Weights of a small GPT-style language model, trained from scratch on English Wikipedia: MLP 1536 GELU.
MLP neurons of a small language model. Each row is named by its layer, matrix (up: input weights; down: output weights) and neuron, and shows model dimensions 32-159. Each number is 200 + 20 x the weight over its row's rms, rounded and kept within 0 to 999.
Before each neuron's rows, "fires before" lists the tokens most often just after its 100 highest values on Wikipedia text that the model never trained on; "fires on" lists the tokens most often at its 100 highest values on Wikipedia text that the model never trained on. A number after a token or word is its count.

fires before: "\n" 50, " " 7, "er" 4, " a" 4
fires on: " =" 60, "cent" 7, "ous" 6, " high" 4, " is" 4
L4.up861,220,211,181,206,176,190,184,203,201,219,182,170,161,209,219,203,231,195,217,203,193,235,179,182,183,195,230,195,187,222,159,189,193,157,216,202,186,198,203,173,179,229,220,184,196,177,184,194,222,214,201,217,177,222,182,216,190,206,222,212,212,200,197,195,178,213,191,190,231,145,220,205,223,223,236,244,215,194,194,173,174,172,224,181,234,223,209,215,168,172,211,191,193,171,234,207,200,208,206,184,205,192,206,195,194,216,199,215,200,166,221,211,201,202,193,214,197,208,236,219,214,225,208,181,184,200,155,171
L4.down861,216,177,190,202,205,212,221,162,197,178,172,181,211,203,181,238,181,177,203,208,187,170,207,207,214,178,201,192,175,240,216,171,183,197,193,192,210,252,217,197,198,187,190,174,251,173,193,223,225,209,204,191,156,210,202,199,210,184,205,217,192,201,192,201,206,216,209,195,198,202,218,197,253,203,193,222,240,192,193,170,227,185,175,222,198,231,179,211,165,183,210,189,193,167,257,212,194,207,204,211,204,196,177,213,189,196,208,204,164,201,205,231,179,201,183,238,219,179,185,198,203,206,226,188,245,183,204,198

fires before: "\n" 55, " " 11
fires on: "==" 34, " |" 24, "===" 14, " ==" 4, "an" 4
L8.up1513,225,207,180,174,187,201,211,190,190,218,178,215,164,193,209,179,205,188,177,197,189,245,204,155,156,218,186,214,182,171,187,214,208,180,219,203,187,169,198,190,247,230,221,220,223,184,198,196,168,176,192,192,191,217,181,185,210,184,215,166,212,198,215,221,234,194,190,169,149,201,188,173,210,219,211,200,176,199,228,198,209,196,215,204,156,228,199,231,172,201,230,193,191,214,223,224,196,193,179,185,183,197,219,207,176,242,222,159,210,217,153,235,169,160,181,200,233,191,215,212,196,229,215,210,220,214,205,201
L8.down1513,196,210,182,228,231,202,219,172,212,187,239,200,190,229,143,207,210,202,196,219,215,184,182,195,186,208,182,211,212,221,208,209,236,171,174,188,214,222,194,197,185,214,165,195,194,198,206,175,217,233,217,208,171,216,232,209,173,219,208,216,208,211,226,143,182,179,228,184,213,196,176,225,199,229,196,199,173,216,219,180,190,190,192,188,206,153,223,186,188,207,147,197,197,206,175,178,191,218,206,255,185,194,199,216,223,206,208,189,183,193,184,194,213,210,216,214,178,193,217,195,213,207,206,188,177,204,233,154

fires before: "\n" 45, "|" 16, " |" 10
fires on: "==" 33, "\n" 24, " ==" 16, "a" 8
L4.up276,170,258,237,214,196,218,210,181,189,210,193,203,193,209,208,188,215,224,207,219,228,167,197,196,206,192,205,199,225,148,184,193,217,218,193,180,198,231,211,210,211,235,199,213,175,207,167,204,195,182,214,212,222,218,196,234,217,210,216,221,184,227,184,188,195,189,237,212,184,211,192,215,175,194,220,207,191,213,248,200,214,185,177,189,177,189,179,238,168,185,221,185,199,191,200,199,225,178,206,216,217,196,210,184,218,194,201,182,178,201,182,211,247,176,190,180,186,193,213,217,192,188,177,161,221,216,202,206
L4.down276,231,198,199,222,213,180,179,179,219,179,187,179,210,239,202,180,241,194,165,193,184,184,234,167,189,213,176,176,213,234,223,205,175,218,236,192,204,180,160,190,218,222,196,199,202,210,164,209,235,212,222,197,191,174,229,201,206,202,253,161,205,220,188,173,197,241,183,184,236,230,196,205,181,189,201,171,234,205,207,197,189,180,222,199,190,195,202,170,214,188,201,193,193,200,222,215,199,195,194,229,187,211,220,205,218,177,229,191,187,176,182,201,203,233,245,207,203,209,168,244,195,215,210,200,213,179,212,152

fires before: "\n" 84
fires on: "\n" 70, " |" 20, "ist" 8
L6.up605,219,216,223,198,179,195,204,168,187,215,211,185,202,171,191,130,222,206,172,229,225,206,189,205,184,189,222,186,214,185,182,184,222,196,213,196,185,214,189,195,180,181,176,187,170,232,175,211,209,184,224,189,199,177,194,247,162,185,202,224,190,193,199,194,234,189,196,244,219,199,224,212,183,232,195,226,198,224,223,209,180,187,181,196,209,193,170,206,200,197,167,174,196,234,224,239,227,187,174,220,206,237,169,200,175,245,183,191,179,241,201,202,192,222,151,204,203,225,206,181,151,210,225,178,206,198,227,203
L6.down605,208,205,161,207,217,181,175,172,181,205,203,213,217,196,166,177,227,182,177,184,224,193,196,204,171,200,187,176,218,189,199,213,219,217,198,175,206,199,200,179,183,187,235,186,195,225,208,228,205,216,226,213,166,177,194,210,157,187,227,187,190,209,197,158,208,209,214,179,229,191,206,210,205,239,159,198,166,200,236,226,224,207,238,180,202,190,197,185,176,155,186,193,193,213,204,247,233,198,191,198,208,217,213,206,165,187,241,183,171,224,165,200,221,205,184,222,200,180,188,167,218,221,212,202,212,221,181,209

fires before: "|" 79, "\n" 8
fires on: "\n" 100
L4.up835,218,184,241,164,199,170,165,200,189,204,212,207,183,214,222,200,196,227,185,209,214,184,200,221,169,223,211,199,270,159,204,214,195,215,175,219,171,236,188,172,223,205,206,195,217,174,207,202,215,210,224,199,189,184,207,180,201,207,195,208,197,210,187,184,222,197,195,193,193,157,214,187,213,224,201,196,205,198,196,168,200,221,157,153,186,210,174,189,221,195,230,188,166,174,212,186,207,211,207,215,157,174,206,221,183,218,224,217,178,209,202,219,234,209,222,177,211,216,213,161,208,215,218,174,208,218,191,176
L4.down835,220,182,198,185,194,220,184,170,185,204,242,192,188,223,201,217,199,206,215,206,223,175,198,194,168,204,204,174,242,171,198,206,212,209,200,216,208,203,161,189,218,194,220,183,234,221,182,205,210,208,227,185,167,191,217,204,224,204,182,200,220,227,194,209,241,193,192,213,184,199,186,196,213,206,182,174,165,180,208,194,232,223,181,191,159,194,185,185,241,184,224,189,188,213,212,177,222,206,215,208,168,178,173,204,205,194,224,213,191,193,188,205,204,205,186,169,176,234,214,193,177,210,202,176,206,181,183,195

fires before: "\n" 65
fires on: "===" 57, " =" 13, "==" 11, " ==" 8, " |" 7, " dis" 4
L6.up1165,165,215,185,218,217,167,213,205,220,204,169,205,195,208,196,189,234,208,216,218,179,230,212,211,201,220,207,203,202,189,177,190,192,212,192,200,184,197,201,211,221,177,220,215,191,206,201,192,175,173,217,223,193,220,181,230,202,200,211,201,175,225,213,199,176,207,199,178,196,163,205,180,198,178,214,192,169,156,243,214,224,226,178,225,188,221,197,254,155,201,174,217,209,202,225,207,195,205,153,225,226,237,190,224,213,267,206,212,216,219,166,218,196,188,195,191,184,195,215,196,233,217,202,177,243,179,192,192
L6.down1165,188,201,196,209,210,193,185,225,188,205,222,193,215,182,192,148,209,213,212,190,225,207,229,199,205,189,199,205,231,228,178,170,219,222,205,212,225,184,183,182,186,191,184,212,225,165,189,213,154,207,207,192,202,222,207,193,226,186,185,218,179,189,164,169,158,225,181,202,212,195,201,182,181,200,238,194,179,193,220,184,206,203,220,179,185,229,165,187,194,197,200,241,193,188,203,208,171,233,164,172,185,219,181,206,221,203,203,192,238,175,216,233,214,221,198,260,205,198,165,210,160,195,225,227,236,182,176,204

fires before: "\n" 57, " " 4, "-" 4, "." 4, "," 4
fires on: "\n" 38, " |" 25, "===" 16, " season" 8
L4.up1516,202,184,225,180,222,204,217,190,198,179,194,203,208,219,196,218,179,200,209,212,208,217,191,154,185,204,186,211,205,220,206,167,267,194,181,184,204,221,208,217,202,196,217,221,190,211,198,209,163,187,201,218,187,187,197,231,223,223,240,208,181,165,183,206,192,196,199,167,205,183,220,193,174,194,224,242,172,208,224,201,165,158,164,168,162,228,183,197,193,228,201,239,153,207,221,198,207,251,181,222,198,201,172,214,174,197,207,206,196,191,194,215,223,186,186,203,214,214,176,190,190,197,228,218,200,216,192,221
L4.down1516,175,210,189,178,185,172,219,186,196,228,206,231,201,204,204,137,228,226,199,179,227,200,197,184,199,223,231,209,196,153,184,203,231,196,212,214,211,188,160,219,208,176,220,197,179,185,217,241,199,183,234,225,196,187,230,211,228,187,198,215,165,208,210,200,195,224,183,205,172,209,214,168,190,205,190,234,160,220,188,206,161,193,214,215,218,195,179,208,199,132,185,214,213,188,182,181,200,210,226,201,198,237,198,202,210,237,202,197,177,220,191,174,204,240,179,223,201,221,198,182,190,207,216,242,219,170,194,197

fires before: "\n" 35, " in" 6, " by" 6, " " 5, " a" 5
fires on: " |" 55, "ed" 29, " =" 6
L8.up173,206,202,188,170,218,181,208,195,184,224,192,223,195,212,184,165,212,192,183,177,229,196,199,223,197,180,213,211,190,158,200,200,249,233,196,181,229,193,202,194,228,170,194,207,203,167,201,215,189,218,187,240,169,192,144,200,236,198,212,209,199,193,198,196,230,166,209,237,218,174,210,168,222,196,167,219,196,166,200,191,188,203,224,159,231,199,224,222,189,190,201,245,166,190,229,221,179,196,204,179,196,195,219,197,224,245,210,217,231,198,203,211,177,176,213,228,200,191,161,181,210,188,237,229,205,175,217,223
L8.down173,183,199,202,222,229,213,213,208,208,222,182,195,202,200,192,181,187,228,208,168,229,216,198,188,212,234,200,203,229,174,215,179,218,187,192,167,227,199,181,182,211,195,199,175,202,188,191,201,224,226,241,193,216,208,222,216,169,222,213,192,181,215,191,253,238,176,241,169,203,208,195,174,175,170,238,183,190,241,226,172,174,221,213,203,176,205,164,222,166,183,212,194,213,208,206,161,172,208,175,180,205,162,182,209,211,214,218,166,188,172,204,241,174,220,190,215,170,203,183,209,202,185,245,201,213,205,235,190

fires before: "\n" 50, " a" 21, " an" 9, " |" 4
fires on: " =" 51, " is" 31, " Year" 6, " (19" 4
L6.up989,197,221,187,206,151,201,182,184,231,166,203,198,214,209,221,230,197,210,238,215,188,246,210,187,216,183,221,222,198,202,216,175,228,162,176,193,255,197,213,199,183,238,210,229,169,208,201,179,210,203,190,227,178,205,205,197,215,188,175,185,207,209,227,206,165,205,214,187,233,199,211,190,216,175,171,176,191,157,177,181,186,196,217,228,187,209,198,159,177,235,191,162,194,203,226,153,194,217,221,214,198,170,185,231,191,211,203,207,206,193,230,211,216,173,192,217,226,200,192,192,182,186,188,219,162,185,198,203
L6.down989,228,176,210,227,183,195,173,192,192,190,191,177,226,175,190,198,157,203,186,216,201,155,197,209,226,221,195,245,183,196,211,211,218,215,184,210,236,187,221,203,171,221,211,191,185,197,204,173,227,218,194,218,198,191,217,216,202,195,177,200,186,194,192,241,159,164,211,190,206,144,198,233,204,178,187,191,203,212,220,191,242,197,218,189,222,217,194,190,224,190,198,150,232,207,205,194,211,215,239,236,186,175,235,195,216,182,196,210,195,191,208,254,174,185,186,212,208,145,177,190,197,187,165,214,214,202,198,196

fires before: "-" 47, "\n" 27, "|" 4
fires on: "\n" 82, "er" 4
L8.up1023,206,204,227,172,225,234,185,202,194,185,221,197,190,201,181,147,172,215,151,228,224,183,204,203,175,191,207,181,224,180,240,192,255,194,200,208,173,212,227,196,229,228,176,202,173,208,180,227,197,201,209,209,192,203,196,216,237,189,187,229,231,172,203,194,240,177,180,215,219,186,209,238,177,222,222,206,224,182,184,186,201,181,203,211,175,194,206,189,180,187,197,173,211,206,207,195,188,222,188,267,177,185,214,185,167,216,184,204,174,206,144,192,212,189,192,197,194,216,224,188,183,207,175,205,196,213,212,207
L8.down1023,184,159,217,208,199,196,202,203,188,191,221,191,189,214,201,218,200,169,180,187,188,197,204,197,198,196,191,190,216,212,216,234,176,228,234,212,187,192,178,202,167,188,221,179,177,208,178,211,216,229,217,197,168,205,209,189,197,226,215,184,197,186,213,193,225,213,212,228,178,242,190,217,245,219,216,192,183,200,196,211,225,199,197,178,149,213,199,192,191,222,215,164,179,207,200,242,182,193,249,179,182,214,180,226,209,179,215,169,161,152,193,204,187,198,235,195,233,197,183,167,201,230,214,189,201,194,194,207

fires before: "\n" 45, " " 11, " and" 5
fires on: " |" 29, "\n" 29, ";" 14, "$" 6, ")" 6
L4.up1001,204,201,221,156,213,164,195,164,195,213,199,171,195,216,203,212,178,199,189,211,217,235,158,158,234,207,220,180,209,209,191,179,243,193,231,212,200,225,191,190,178,218,187,174,159,198,205,227,175,191,194,204,209,166,176,203,216,218,233,224,163,221,211,163,200,183,204,218,230,201,250,198,189,204,204,209,188,207,209,225,186,187,208,208,207,226,145,159,211,220,204,218,178,199,171,203,200,211,196,215,214,190,199,206,207,256,199,210,172,182,196,211,199,187,215,188,211,222,200,220,189,199,204,182,230,217,182,199
L4.down1001,171,197,194,184,209,175,213,176,202,211,177,186,218,191,203,177,212,183,195,198,214,212,189,189,207,239,226,204,215,172,193,222,195,183,188,171,220,203,201,185,172,189,217,193,170,224,168,196,232,172,213,219,177,212,187,222,169,208,206,205,193,202,216,193,229,198,205,245,218,181,194,191,206,215,199,210,184,215,166,200,186,192,192,200,225,194,203,193,177,187,178,232,226,225,204,210,207,221,217,203,184,182,220,205,178,229,196,200,224,195,194,186,179,219,227,208,201,167,159,198,186,221,227,201,216,203,211,237